Weights of a small transformer language model.
Training: a variant of Muon for these matrices, 737M tokens, 11239 steps.
MLP neurons of a small language model. Each row is named by its layer, matrix (down: output weights) and neuron, and shows model dimensions 128-255. Each number is 128 + 24 x the weight over its row's rms, rounded and kept within 0 to 255. Numbers have three digits each. A neuron's up and down rows have the sign that makes its largest values positive.
After each neuron's rows, "fires before" lists the tokens most often just after its 100 highest values on Wikipedia text that the model never trained on. A number after a token or word is its count.

L10.down1197:159133153131164121147160095112147118118117134131142137106137147127170107126136159104115151146092151127113128108087107158164142136095162098166116113131099142138129115139157177134159133181097065156106140103124107121142151168124128141127118120090113106110131103091171114161117103128120176089128080171141127103105170131139114140136106101121114159108152105141171141150143140123129145114142
fires before: " that" 54, " the" 10, "," 5, " in" 4, " \"" 4, " of" 4

L7.down269:162151113125160125076137102141111161127105130078108114169156156125115130131076180097123132130120131121158151186134142121136116094119104135139144127101109172144125102078132122109134123114129088157093147129081130097109153113186122131146160100099146130154151145134086170114122114156111145144134151115140112113140114102153136123143149104166089127121147149132127092113137075105125099137113
fires before: " |" 24, "%" 13, " |\n" 8, "jan" 6

L5.down251:125122159149118095109113142142140122140103169104141170143113113106123153111122146133130152133173135124133150166107144158135077126109168111086067103127162074125111106081136133129131105122124120148121159106130119138167165125133150097127094129135129150116147107149103096110169097122147138093131146141143131133123104152202171124172078141160168095159130131110077088110131112180105161150100
fires before: "0" 18, "7" 14, "3" 11, "14" 6, "20" 6, "19" 5

L8.down876:147153104134115100125184141084111148107136106099118126100076141165104149125116082090145106137145128146115117089132135099124136177216125181098135120108101105137084117119133166164098109172101145096113129142158130131126129141122123158141094134145089104156125153139099131122155108174110165149118162115120126109111097161150133113121112142140151119092173112097163126172117105114146134124118
fires before: " |" 59, ":" 18, "(s" 6

L9.down378:162110125175097116135117142088180130096121156160131117118113084088105072129139086122156117134153166155142150179145100138108118090159092095092190144140173137149145138106161184136105124135095150143123141124128141135168136118137094126112086117130135136103147116097167159161135121126125105139104115114138096128113141090108143085112152118144154137137141113153115102119141145120130145146157
fires before: " to" 19, " by" 17, " with" 9, " as" 8, " in" 6, "ed" 5

L10.down480:124095128111172123139156133190133131115141127158109134125099113158121122137121118147151136165116120134120100149146110174145106113141143186125104118106143095147164153138100145127146105103107160110097132155148115121133086071109136115144137133156159114135126097125122111148107165115059156110167149115144102091084129136086104096128139145092145122133175170130169127147121114136106149139147
fires before: " |" 27, "." 16, " |\n" 8, "N" 5

L9.down509:121148109171124148125137085101077073138127136134153128130138077125117119140196153116140138125142121145122085106114097124115160158114117085147143156165140129137165126097158158120139088121113140102112136142159116166115137179122136115099111165108083124144153130159118144092110119108138095172108137117147096122120129098133134141119125166130147078115125103102129106123143142119083130142160
fires before: " " 50, " of" 16, "," 5

L10.down1043:172155097158101122152141144113133131139089148154136122149127165159117169123134115132138097127146080155089129141110139090083160120145124172102149094121122126099091117140161118058186092122111116069169147137187083121144126129143130160159167145131105108148134161166084112130132149146135147123112106144137098095136141132119146134144136130130123125146105189115134108107149120104123101142125
fires before: " (" 31, " |" 30, ")" 13

L3.down119:148142126148093129130125131178104143114127117141106129110160136130152123139169169099168102113110114102162131157167135100125164143137130107120153137154128147092157114117125121112147121085149153110113156151125102112118119132140104155148166150129134097098120144173120092110091125119133116166107098136156173146091139109135134148116121127162113112157128138132108087119123129137111182110091
fires before: " ==\n" 20, "==\n" 20, "==\n\n" 10, " and" 7, " ===\n" 5

L7.down1257:126145153090138081143111094159137130142135131136115166125098109109125114115141124152108110124116115091124100127132151121085099094122104162124131147109085136118092134104140149148107085152152141090095145151138161094135131143171089131106103090105130143095085172142095109101130134114133105136121097156174084115116080116117172104103115173138173105137130116130132127139107173160128161137141
fires before: " " 52, " |" 9, " –" 4

L9.down1145:096130166124114084183124090114124158136132097149145139116137135146151109160166130138105116090129101138110101110134188128126147153109129131129117129173120121122122139147137145116150077127128120097120113134130146128132126148185106149169122156097144148140150162134067123138132100148119151130153112131153105114111131141142122154138168099182121139127141135118173146108156132114115118138161
fires before: " of" 50, " and" 4

L9.down846:110128150101148140127139157105132128125114121160143134096151146141118158136111157100133089129154148139106109142121123136092140144136130147110071134100141130084135105136100113117125124144094149131121141155113104162150163142121148146115152140176169132113131153160112162120122134109129151147185164106141110128138122089172093116134155116144151134136180161126129152151134116160162147160104
fires before: " by" 24, " of" 14, " and" 9, " in" 6, " the" 5, " to" 4

L3.down1243:090088105131120127089119109115134153154120132133118105173104121130108115184111113148094090091119156097183152075159145128106086190143137163110158118166102118128136123176132117130094144150133122154118114170093180122094139149156147131140165118144139114160133115167126196143127110126126117119121149118122091114132171110131157162103158082116134140082113138154097120126156100159078108061101
fires before: " |" 31, "–" 13, ")" 8, "-" 5

L8.down839:156134166123127119141131160063180167138154145137166089112130121079103147146129129137138128143120126137127152117136135106151138106109165162111133136159095144111152108117134097120113144151137146132132106128067121111183126111123112113170121160131109117163159108152111072114153189125086098119129122123117121107159107107131106156171116113120157089143091154173155120148108119148115143118080
fires before: "|" 43, " " 15, " |\n" 13, " |" 5

L7.down841:151169132146142104090155153192118095153118131134099127139119136147121121126119139170116124101139143107121112114133114120145118130154112108094127112115187116111151117143119097170115112143169132108093157129137087128163113096133144130145124229100135143164120139090117126166107114076135136119115134110090119103106115147130141079128163135107130110130108141112116134142155137121110137130177
fires before: "20" 18, "19" 15, " ISBN" 10, ":" 9, "Fran" 4

L5.down1169:158101102127111144163133135115133128117132139117148158131149118161109173175131133161126161188129161133134099155144133136145165109105166212137115107101094183070154159125123125146132159075123135125128122102109149103088150096091136110106117116089103122127097178135129124097136095159114124158134175088118173128145119133145160154131121149113128103133132159147073181098130112149141173115114
fires before: " |" 49, "," 21, "." 9, "\n" 4, " (" 4

L7.down774:174110133162138178148117096146173115120116103093114130109117162100120103118123152128110123116109161109146140118167110164115115102116108123103095119130132105117136137119135164121135150108114105162137110103127079141101134125102080123139172135168121189148154145129106151146078167179120102144128114163128100128143128133138166082082103119147116110119103117117137120108151088081124105134169
fires before: " |" 29, ")" 21, " (" 13, "%" 11, "-" 4

L9.down1126:130100100136136107113117120135142134177103144128119132162121101134128136170091126134203160119178182119135090186122095139122026179130153129105149102146101114099080160128116159119119095110124169131123137113132092147127151132133154099107093096148117137152159122137128134121141126154132123075115136136107155128116115135156081091127121162131122103094108101169129111113102124094070131131127
fires before: " |" 29, "." 27, " leg" 4

L8.down967:112141123136160114100189112143115145140142089119137136127147114120109122104090170125147138185158163145131138123112109182128090090144104105123131101113164134129157155129090117169142165137111143133132146158143168134106112147148165130104098084129128145117123156120167133110138143113138103153143160092107096123128115087119116084141113125076112126111117167149145094093126121153158153158131
fires before: " |\n" 33, " |" 23, "." 5

L9.down942:121123152152140132095164160093132125115088072122126130129098115132079155119117133149108068093141170152112128101153149141135096131104153143114089117109119134129135169077108138149118171096083100125138085171127085086164123119165072148091108102153129150099150144158118154123090115141143151148141089143129125119117121102159147096125149139135118149139130108108111128096120152139098164152157
fires before: " |" 84, " |\n" 4

L9.down35:110142132074135114119135133083149100099129108123131099129135126106130147137104138128158105110164122127130104113152149132076096101120179105120134117100133149149108091081140081158112115142116133162124096148125168130167124127135090137141166109101105109111108060110131193132162110148101115114126134125131110106135130112110145183123112126084102114128119145119150127098118115130141111095131
fires before: " " 26, "19" 16, "20" 7, "15" 6, "14" 4, " the" 4

L8.down980:134105158098111118165134147123117155106117111117143150134128129110142112174149115148094088088155169137135122110136094168106144051125164161137153121146120088109152139183146127181129126141157161114112127123146118140127118190114116126090119138168161096123082145077107109089123103135126139119095119118134153124100120162133094124102111108105194109114104151125113101101134152133154082118082
fires before: "s" 29, "80" 6, "70" 6, " of" 5, "th" 5, "19" 5

L10.down561:110119100199086152123079151102117151099097102121116123134137130115128086159142102126118170119139102123090130114116111104094134117157130157083124146080118144117173132082178134120059114097115139166135113100132142137149110120141157155104178160130154058112140131134074103192156117090141098109107148120176119160133153163118085167113145133111126100132126109138108086161136126101149149123097
fires before: " to" 59

L9.down176:114160133124123134115106166168136161067119123101117171129143112125155132130123150091146109103152133174157139145140137116130138158142154151121108077159122142133164125132129118108108120135135148172123143105169138111130106134109107137098169153124160118131122142136146144114139145152151175125143131155148103085111125157113128141147180144149112102142154150118100166101075142106145109137105
fires before: "19" 28, "20" 15, "18" 8, "born" 7, " " 5, "08" 4

L8.down692:115137160127115148148147155186150108134140125117149110120164139139110132093175179148149112138107124134136159166117142102113079111102129170125148141123154108168122114078121163126167119127083107089095148082157122178190102144128137126115105157123148137145128150149138156108102102123089142117120089131108177158103119104161166121121132143116189172122152139127088119089144104116131146148145
fires before: "|" 19, "00" 13, "13" 10, "_" 8, " " 6

L10.down299:117109136141165108178186121131096132131130121108177126146123091111118161149144132142154100136128134143131117114155141068136127125163116108102143152105139108122102137095105123113157135112142118136136088084125169120132119097124124124109124085124137161170135098150104116113156134167092143114148124131174138164125144111148144150149143108136136098162140139124155132107134125110109132103128
fires before: " " 35, " and" 10, " the" 7, " a" 5

L5.down1060:114131123132103130102187112116160104177103150137111124126115134110165173147157142085138114131125134128126118100146141124085178173161146168125100145104102118132136157133123147115128173170103135200160172129116116126159111107156117124142074145090131128161153187148099110111109143153097124138175142095121129126122117132133124152145143094108145129117163139122106100127146101086138129101130
fires before: " |" 64, " |\n" 7, " " 6

L8.down370:167099127104135130103123138129141150170163126184151147092129129085098105188124136143127129120139084117115110123098101122201138131134120120113159147125143151147121110114166139109118127149153120148210115121072144163158118114140097129080123141141143129119118143140156167140146105080094126152131092118113155146077172148158114109097099138134147129122112115146134148104095151129135146067144
fires before: "0" 16, "3" 9, "1" 8, "6" 7, "2" 7, " Goals" 6

L5.down629:117139107119129140128150119148103138162118119122096096107149133136109155122116112129111136127101099168136098124123144112136094142086125123163125145138148165150107106116101117131114112107118109150122132151168145123111091125127117150169162101141142159069130118121102087108109130133144125104153091105092121149091103124131121146138112119158109118138116144111144095184142150122150118118112
fires before: " " 44, "19" 8, "20" 6, "18" 4, "70" 4

L10.down369:110137104122121167130152153132106114117093113150130107130095094160127154171112121137088144136109122116112115087140087135117114119090116136187115118090131116118125140099138130162125123082127166154127111110130137134089109080091081140115090162168131125137130155106116074133130105163088127115155136131149099123122049086108105136149144147154133104098116115101118131139164151122164127126126
fires before: " " 37, "." 11, "lor" 4

L9.down648:138082194165104142142130163140099095157106135141132066105112126122115100176156136144176148053109143126078138131135069091155111105173147164107106150144112151121126118145139167120108145083151176101160131151122160103144064120135107134144139101134132109138131114114157133098091109112116095132128141098133106113143152118146133142104126118112136173118084136141088140139124143075149148120079
fires before: "1" 32, "0" 26, "2" 13, "3" 7, "4" 7, "6" 4

L8.down55:134091151118140121111065145083139093142143160120108147138106117117140170113152124114135094134121168157149140136117146150166124153092173069107094139124133115154146117132097138140138133111122117187098142150118098144131126150098136164137155104201148130080134131168127070109145106164165131148144173151098117139137117145134133137144160092096115152128128131108114121136104133145102135146141
fires before: "19" 26, "20" 24, "18" 6, "rom" 4

L3.down1212:132141197124083108150153135118126108112155147124106113124145165153152122134123110114078138095128131153126128105091125165147139134090165128155119088119135113126102165154105118108078139114138148111117135122140074136157141147124114147160136098123164123122091126125152173111138117120148153133111138164130086154141107164148142131133125102139160070187122161128113115114125094112109120158149
fires before: " ==\n" 19, "==\n" 16, "==\n\n" 14, "===\n" 6, "===\n\n" 5, " and" 4

L5.down769:135112110124152116162130142119120116136126162127115126163139129090117135134125155107156169079147160112125152154121128159102103116150151086145134116149109102116119110108137132175148104137111118103149128126144102101132093160115137083113160134134123107112057138137083161108109125132149146127139131132134153123133150114129129131094122110148181087086101132135120111161139081101130170169118
fires before: " |" 48, "." 6, ")" 4

L9.down523:132128128146145116131123124179115111123098180111127153163076116149160143130109147139124095146070127119091108131175110114116113088102149117102167154091138149120146146132122159129137120138124130109128119131134127112127131147159166135130120101120104153104160184128087143115143140142097144117126130087140104118117168128119128103167096157135146147157151170112107075115123132136113149110122
fires before: " " 30, "," 22

L7.down1036:136152128113142138111132140160202128116116113152167173143114143145143121114120134127130166106122127166134170131101163108165150168137107147125143162147107139114157139129158096111082169138093157111111138132104159211160127117113128167116113118127148140139140146132105122154126128137122129151165111094089141078143087088165106133134127117137135117088112149138105085120160116131132114113141
fires before: " " 42, "s" 12, "\n" 9, " |" 7, "\n\n" 5

L9.down499:127139146170138123078123147142111124118145145102176140136142146132105109113157143118142124114108145159130130139106081088130134102127149112145147145141158139140136126118180088160136073125132131098112112148114128168126105085095135136103117105106114131109149185143122162144172117125090113133152110096075158109132110146129144087109135098137148129090153137149150145113090165111099123113138
fires before: " " 27, " by" 8, ";" 6, " on" 5, " to" 5

L3.down672:093152121190107086148136127148110130141094095129121175087128129154151103131128153145137102128147151135095106093110114097124160150123123120106108150124138130140122123101098149148113135084161106054133118140137101133138130155111117085131129098137082115126124132144151159093124102115149188125150105093131113135135109144128087127180146133138155060110127128140134138117106148160132144088127
fires before: " |" 43, " were" 7, ")" 4, "," 4

L10.down754:111128106139129158137117107117159122107094150159159085115111103142148161141118129110125152154104111168112121115123132155124143125078091151161163105129148119115122092099161129123131180127108133108135120125174112147109117166116112144110148149149128120104130188122106162147122161149150118141094142151171116117116139118110116129155155148132121088114120151119125122069121130146095106103093
fires before: " |" 45, ";" 13, " /" 5

L7.down918:130091126119150107143145125162185134120170134117130151081184157139101127151103150129104144127103124157091112106188084156086135095119101097126132112178135139114158172110140119132104132118115131160151111092101133151120055151185120160145121125131134159108099069129145163069138086148123075109161152103161137123098158106159131194185102137154154119129182120154122113155115094124143159099154
fires before: " " 51, " the" 4, "|" 4

L10.down1021:124134139107127128123109134122095131108126157146136127110129137140131122124071132141170129109137155135126125165120163146099134123114209129108114138125135128158134095187133092144139118138130104150119112128136112153203103155113150106124122151116144117148133129117121171153111106127121080123114132132152079164104104115142149109114172075118130130125140071146155115090170171176114105151144
fires before: "19" 16, "20" 15, "18" 7, "08" 4, "12" 4, "15" 4

L7.down25:148105101114146149167119082098122136099106111123145108160105115087113122147185130143152103099170126112093109141111079086149080103130137171095134161127126104155108132115115134101103162121147079162142089114135119104129143113137128139093177158129125116138094118123136118119159137135123129124144118155114108126111132139088149087131115118157070121197063147139148125132121137119164152141097
fires before: "." 19, " to" 14, "0" 7, " m" 4, "1" 4, "–" 4

L9.down513:138169112137106092136131188113111103128138117125160155119115147126131162162155121082141181166127128119090121123147091177106111130132115137142128156118183139100130135113165132107147059106084138172149126133092117125113115122131121109166123124125146168142132171122103108094094122168127134088193126092094125118123138155130156126081166145162096098101116170161150137112136126092116126140118
fires before: ")" 17, " (" 12, "\n\n" 12, ")\n\n" 9, " " 7, "," 5

L7.down412:119122135124126093091140136127106109149131123160106159112131131103124133142125115156108120144111100109136100088111101136109149134149121118116174144127127143111103124129150130127110109131110115113151131132148160127137101129133121146146136102122135139145134162179105146114131141131130160154129143091126144100106096130138087144128157132142151116151130140154124168151120122130166164124090
fires before: " |" 39, " " 13, " |\n" 10, ":" 8

L10.down273:127107136119153112160161072108166128142093111174165137122119151112122137093115121178120129137100123068132091128125120154156105173174114104124165096190122154114194100150123151115126131129146140124153108118114133125139138116165099118103160139148125136136107152128107158131126154161143120107097119095091115106157138149138119077125117087141146127140120160132087145155128097128127139137107
fires before: "." 43, " |" 12, "," 6, " /" 4, "–" 4

L3.down605:114090114153158149141096139102085115140118111170127113134108178126128137187099144081128073128129135159112152162136124130132130124169137126107144176149137121089186122157155130124153132124137147135102131134154137127145128162134141127153156098116142131142117148111130106126160123122147133114104102125118129120150158144122143126117143124161144124111131112124073116137126112105099145119141
fires before: "==\n" 24, " ==\n" 17, "==\n\n" 8, " and" 7, " ==\n\n" 4

L7.down523:153147129093160125135091146183145128114152134121125150101120075141156121113144149170114160096121119171135108102121154134117169130139130118147113143070172094132120095117131143105168135146122097163108133175132100147113178142129110181176113122107137108051083144113127107129136116136106145095136111091115142097143136150120128125125119124121116110155143129133102150121085164103132160075160
fires before: "19" 29, "20" 26, " |" 4, "===\n\n" 4

L5.down612:112161114137129144160095171136119144099143157179171114154097122129123132122137090155153106112132141138056128120100079127111077141188106141136118131124112151137135123095183112112132170122078198132132130150126176127126132145114131131163135090089116118093082142137154145127148117121112138131150128143139085067116124145139171081149165123116139169107135150146121153100089135165137182153073
fires before: " " 38, "," 18, " to" 6, " is" 4

L10.down274:148154124127128128147110097106104139150185119120125117158150137138094124134112152111140111129136140147101113149127165158136156087140138162112151147107102150120130120172111107102140122125083125136116126125126130138132144119143134109106125149161098113098142153109095078104108190127159119085135126143094144142145145087201128144123137099099109176115187111129111135127088149154125162107152
fires before: "2" 24, "-" 19, "3" 10, "|" 10, " |\n" 9

L10.down1057:165100035126138111147134127138121151129148175155106211127108138183150109152148140112116086114109135122140124153147175106150136131093140106149191120103112122146107145112117087126137120134143136115134149114089097115138117146111132099125138102154095150146128142135115095153128131141088119135100103119108124164128108185132076123086145116109172107121103128142110083120153113099105105083098
fires before: "0" 43, " " 21, "1" 12, "2" 8, " |" 5

L5.down48:111147131116128108142116083119125148158116142133122152172070153124112085138157115167121119135126119159139094127123148133135132150149176101075140107138107131136122101108095115130182148163167121112097149179129136148120148134110095150098129137119148129117090130076103151116126090128145115128153099119141137123127105106130153179149125105145121149165106093153141138085133140108163103139143
fires before: " of" 55, " and" 4

L7.down579:115137135126122094130122139175094117136117104168100112167099136150132166120083122128092152116122107142098157124180118138111135180099119123180134085150128127104119154099141082147133121130140148075098162098126164103147137170106135138116103147072127135173107186124133116152160105112109124090092100137122123143132101098110138131118188103145155106085109109129128155151142112138137085088080
fires before: " " 27, " |\n" 14, " |" 14, " of" 10

L9.down831:149156121102085073121125133140143121076171133153099136110135150126087100129101096108125118139130125146139158135146127115133128164183139128139141132100173102133096094146112095139148168072097110125147110094133117108163081089096115136127102174125173105121134129117136113188155103078125129154174159139173155130115093120135109129132124144086110163119160139074133138129082118075103129143141
fires before: "19" 36, "20" 15, "18" 8, "born" 7, " " 7, " the" 4

L10.down555:154087123120163151079120128113141132158109136159101112141107096159148098143116130133117112094140075114141134139133132114155096129162130183138141119130149131176151108116097157131109105124112126075092159155134130100122129099149143107152091098121180101090128118179102140110111111122078147123113144119146101124164115116152110100134130120147122161203148147102129134106107099120115099111127
fires before: "-" 38, "|" 13, "1" 8, "The" 4

L3.down1233:152139131138138134147135135112124125161107142109147100129149136116109116135141113137136148121113106112138116135103146150129104130146106137132157124127118142131152125079118117103145126111097112095127111152164147154186118144182106112085143149113109120152142121150107108138130164176127124090109147145093135104126108156108119114093131126126145068125119137138106199142130111101126125147117
fires before: "." 34, " (" 30, ")" 17, " |" 17

L9.down1000:142145134112138098156156066109121108161168120158123189143110126066121138132129148139087098115102138116081126148153100138159129126132149111115149068119143163082129108159115080096133128156154100162150148143162145104139105133109134167140074160140120168152133115115074069099121154103095158162127087136123103114108090178152127146102123138134123126164097106132158165140112110145117143099073
fires before: " |" 40, "–" 11, "0" 7, "1" 6, "." 6

L9.down88:087150109115105122080100174100141122128096156136117153158163135120124097101125101143158154114130141163078138107155118132119133123157108113165114161129174130136137088168114136144142124113116116139143138124116125128111123076163158158127124119147104091111098128087103142137137140127118098110142090112183138104092109108123119122154124130122100122161168131163152129138091150107153148146115
fires before: " " 29, " to" 9, " −" 5, "|---|---|---|---|---|---|\n" 5, "2" 4

L7.down655:134143103123166151104120133118119155119139140100157154122168133132100097119156128112156143081091150121109147161124141107130080111129092100131149076093124143165130113111121118113045127116097117090106115077135118116150129124117101108116147116065122138124102148120165081156131136102104120107135101173119122100152115118127094120177097173130141100161141121108154131115137156155113193140137
fires before: "." 42, " |" 21, "–" 18, "-" 5

L5.down496:121153157146165118106133116108069157154128119156102124134136147121132127169117159133113098104132094151105125107119102133125126129126123145146132090140138159131157132130144132110095125126164144157137082149141142139131159129147140091165128103153138151127085122147101079090083090129117173109128113141171125123115137123169119150148133117113155144076151129106162151125103081140145110098149
fires before: "19" 25, "20" 13, "16" 5, "15" 5, "18" 5

L5.down1184:125140113102136113210134166164121126136147089103166117090117112182115122140158132154180170149162145118097105182145196115107101105131117145136129111121108155075097133133135127114113105090129146116120147140098112108154148143126088097124106134122085094137141092113076131159057118142109120084107112102115131158132145095118129099110113135144122123131107119148142143117152115158180154120155
fires before: "," 76, " |" 16

L7.down1135:105114124142130152135162150177137115132104134119076151134160140149110105100147134128109097132105153151156138168130149119145146150109113119134146131108118084144138140109098131104131130124115156161160129153111087169136143164144145135169153145150102137118167110142135127134102114204120116107095144099153089139155073142129155105141111124103098148130168121116093088122142124111146149134120
fires before: "|" 35, " " 26, ";" 6

L5.down52:120132166131121110138141161119152107127113163156120165135123134144100170115137113145128133138082194108104156127126122135119147099129126141118098145140131099103130133138161114189097174120114064155103116082153135131114074125095148112130142105118139111103092170144089116147096118145123137104152141140109141142089085135159142072132155172131117079105098136133153082068137084096125163079142
fires before: " |" 48, "ens" 5, "8" 4

L10.down922:143103161098110118141122135128141149113108109161133104114143116114111135146123190153150110133171143113089150141143138148146088165120163075157123147094146160144151118119145121112124088113110133154162110182124112133124098150124063132153135177134163121086135102115147150098127108159123104145097107131140104141138100111166094117133134101124110118090090106098144131110127131165099171131140
fires before: " " 39, " the" 15, " of" 4, " after" 4

L3.down780:141128112113157157152154128100157084162136139138144130131136138150148128100146093122119166101132123109118134135122120110106134103092145113127150150161126157124076139102146076094150178150128160111134117136089099162074109091131115103096119128091047130107083166153091119121120119107078150147134121130099113168126085113147146112112103109132113128160105138102123118139132158107113158133126
fires before: ";" 34, "–" 27, " " 8, " |" 5

L5.down38:097116123156112170124123092118116106133117148103110153138140143122123094128097173123153131092113147116157129091122127144150083081163129159140135137127150132111149112109099139110162126137171134160124128149103147139111108126103154117162145124134142114093094085160095123120127140142140139075124139101134116121101158126200116094100114157137103146182151129113145107147143155130100109133149
fires before: "-" 48, "|" 34

L10.down1195:092139098151112141174113099136164106136119090119130075135126111125141139105143131147113150138092155089146138096119136104171139127139113146072148165105094100155108125123139097098094118121126135141098090113132149122132099173129141115135112148133136128143140133132134140161144121143118116143137123136117134135116112150136126156145138110131142150151136130165126092141115157110108195135110
fires before: " to" 36, "–" 13, "-year" 5, " until" 4, "–present" 4, "20" 4

L8.down1000:147134100109093102105161127113089128160150094086162126065122123122154174104125122129129090110153130166176127119170174117129138115112145147163088106134103108172095175097124130090170148189133113155159151138149102126138144106164126140124114124157133117113134117107087175101139188129148140136105103099121132129140138132161102110114146130120148106141174075129121121116147128119173132121121
fires before: " |" 57

L9.down293:136132152148151115116107145117140148108119154116118141115140128115128110158137091114171117140122117125137126076141139138107160157102122119147127170135116137170146095166106135150139116102132101119129122174109124105128132108142134110139112152143081136134108115128130135116119148159151173093098119143094116094115123159141131077104147131166118125149143107154119117109099171151127143087151
fires before: " " 50, ")\n\n" 9, ")" 6, "," 5

L8.down1129:148145122105161113147182132127131136150133122116107173118136152147168149190134130153098100110072101160130148125090141108120147110109137139162123127149160127119129101123131117125131098136131101141147150163138154137157096111136134127127133086155135147103173164080117153165161140161140155141126139131119083117119105142150117087166157101166161105119088126122133119108098172093132126136100
fires before: " " 39, " |\n" 7, " x" 6, " X" 6, "20" 5, "6" 5

L5.down100:116143121176102112164166130120101099140163119138086148144138065112160134130129176165100132159150102122141138124113158092073149114091134134128135166132118156066121079123152150120085104119109095125114122150140122157152080138100150100175160156139126138164136127152113146174136091086139147103119097101122116154143140131152136148104084137140114134104094136134088154153116117131189134168125
fires before: "–" 20, "," 19, "." 8, " to" 8, ".\n\n" 6, " |" 5

L3.down471:086178124123134154101136133156143170103137183101150134093136119136113134116157152100157182139084112125161144097091127140160125088113121127121148083110177171167147162155155156109131116134120196179106110094116114108091139143134080163179110107135119091131100142103118146140140161135098121099122162182134092132148129109086143138131115103127113091136146142088126119123112152090066141156136
fires before: "==\n" 31, " ==\n" 14, "==\n\n" 13, " life" 9, " and" 8, " ==\n\n" 5

L7.down712:085145154101100122080138121123092135126132139145135108118154190129128162135101118145172098094137124122106129109135086165112142162098126111101100082169153151095153088110133139111148103103113131161160173106111097107129130098119097150155160122133129133110130179166146157112134103131163151150142158101119124135136107133149165140119140150106142120121133126096149172137113119094141163142159
fires before: "20" 42, "19" 34

L9.down1198:093154117128098143150144170120108149157164121138126147168096111110103130112128120128077136119108105167139095146142123086098123128163103154142087146110111100134098136122101101122114138122150128148145136156154156084118126133121122103096139063137163116100159171107139114113117129124121144158126122150091116144132129141103148096125119152080148069121126146155119093122119105102110146104118
fires before: " " 82

L10.down1112:144129127106112142134124184115125110109127114133107137125133117140158124114148163167124145133126103133112120104101119145138129150118110127119161088169175133108112134135124142127123072135103134133158152136149140142145127172104120163105149138107111136123128104129126123162152119085122106093160146088170148116153097119108137128076143120103109181139170133108115084123145132165144130120110
fires before: "0" 26, "7" 19, "3" 14, " " 13, "14" 6, "10" 5

L9.down566:142113147155115104131092129149107100115189175187109147112136090130158111110141133141144114129117164113087098149170114126119077084178142095112103109094139110130121136097160113113105129132136168126111124133147124166165150162147140124113109115128108106067125084093136139168145136114116121153146144112109132089137101129128122130137162163152139141130113112110106114140115106133157135132169
fires before: " as" 38, " in" 11, " to" 7, " by" 6, " that" 4, " for" 4

L3.down244:160112185167066140137112106144134106172094117139143099142092159177105132160134131154148126149131096084159110150115119109139111124136154128156143140135126098188143115117111097096152126148143077120180139140131130178163131132161088130128128127127138128134138095162126120093134132148176191123149134153111138112139133125169122086111107128113161070155115118151075112085137143150118108062084
fires before: " " 27, "_" 11, ":" 9, "\n" 4

L8.down1115:133118136127123111119092152149179074107111142191140107121135123107188150133114156202116101145130139121133144115171103055129093140167101127116123136127128109129134117167143123144104116138089110098118153099164097132148128108096083105167134111106123148127076138151153116122117096139107099093101130153119116171078121108162130111130125144148145175129116129123128156167123127065125147107122
fires before: "20" 36, "19" 17, " Year" 4

L5.down256:141129120146079161086118114148139111140109070184140148085154132074108129104144114164079107147129147146103084150164114096081143113155083132118149121122126132120146090134106171125095088143129126163146105107143089151120136123159117158113139112167122114105100163134150142123152131112144111138149150130120125111099127177118126122125150108104102143110163108106130106118145137114140127184153
fires before: " |" 35, " |\n" 24, "_" 9, ")" 7, " (" 6

L7.down1043:134177116128103137147110106149116093100096115168095153109132122161124147153160143123085150141175109132084104152107144159105094137114106111112122147145140184085123108109134082148147102111105107139134145140166064144124140146125126128124131082137140079081162117154127124117124132150153106139109147143082091144143111127090132124144144119167081142120146119162097127144126118131142135138117
fires before: " of" 31, " and" 10, " in" 10, "," 6, " to" 4

L8.down177:145193117096128128075113156142133141088134098135121091142153142176150130106096150143162118134135101122156151118163108114113192106149131160120170137096146111111118100152122079101102153110101123114122109129137162143122122140143159152148108112128167148132128085101159130148163136133145134176150165090159111136117150165135136162124131107133136114122115127152104158138123108123138099119091
fires before: "19" 26, "20" 25, " the" 7, "ook" 4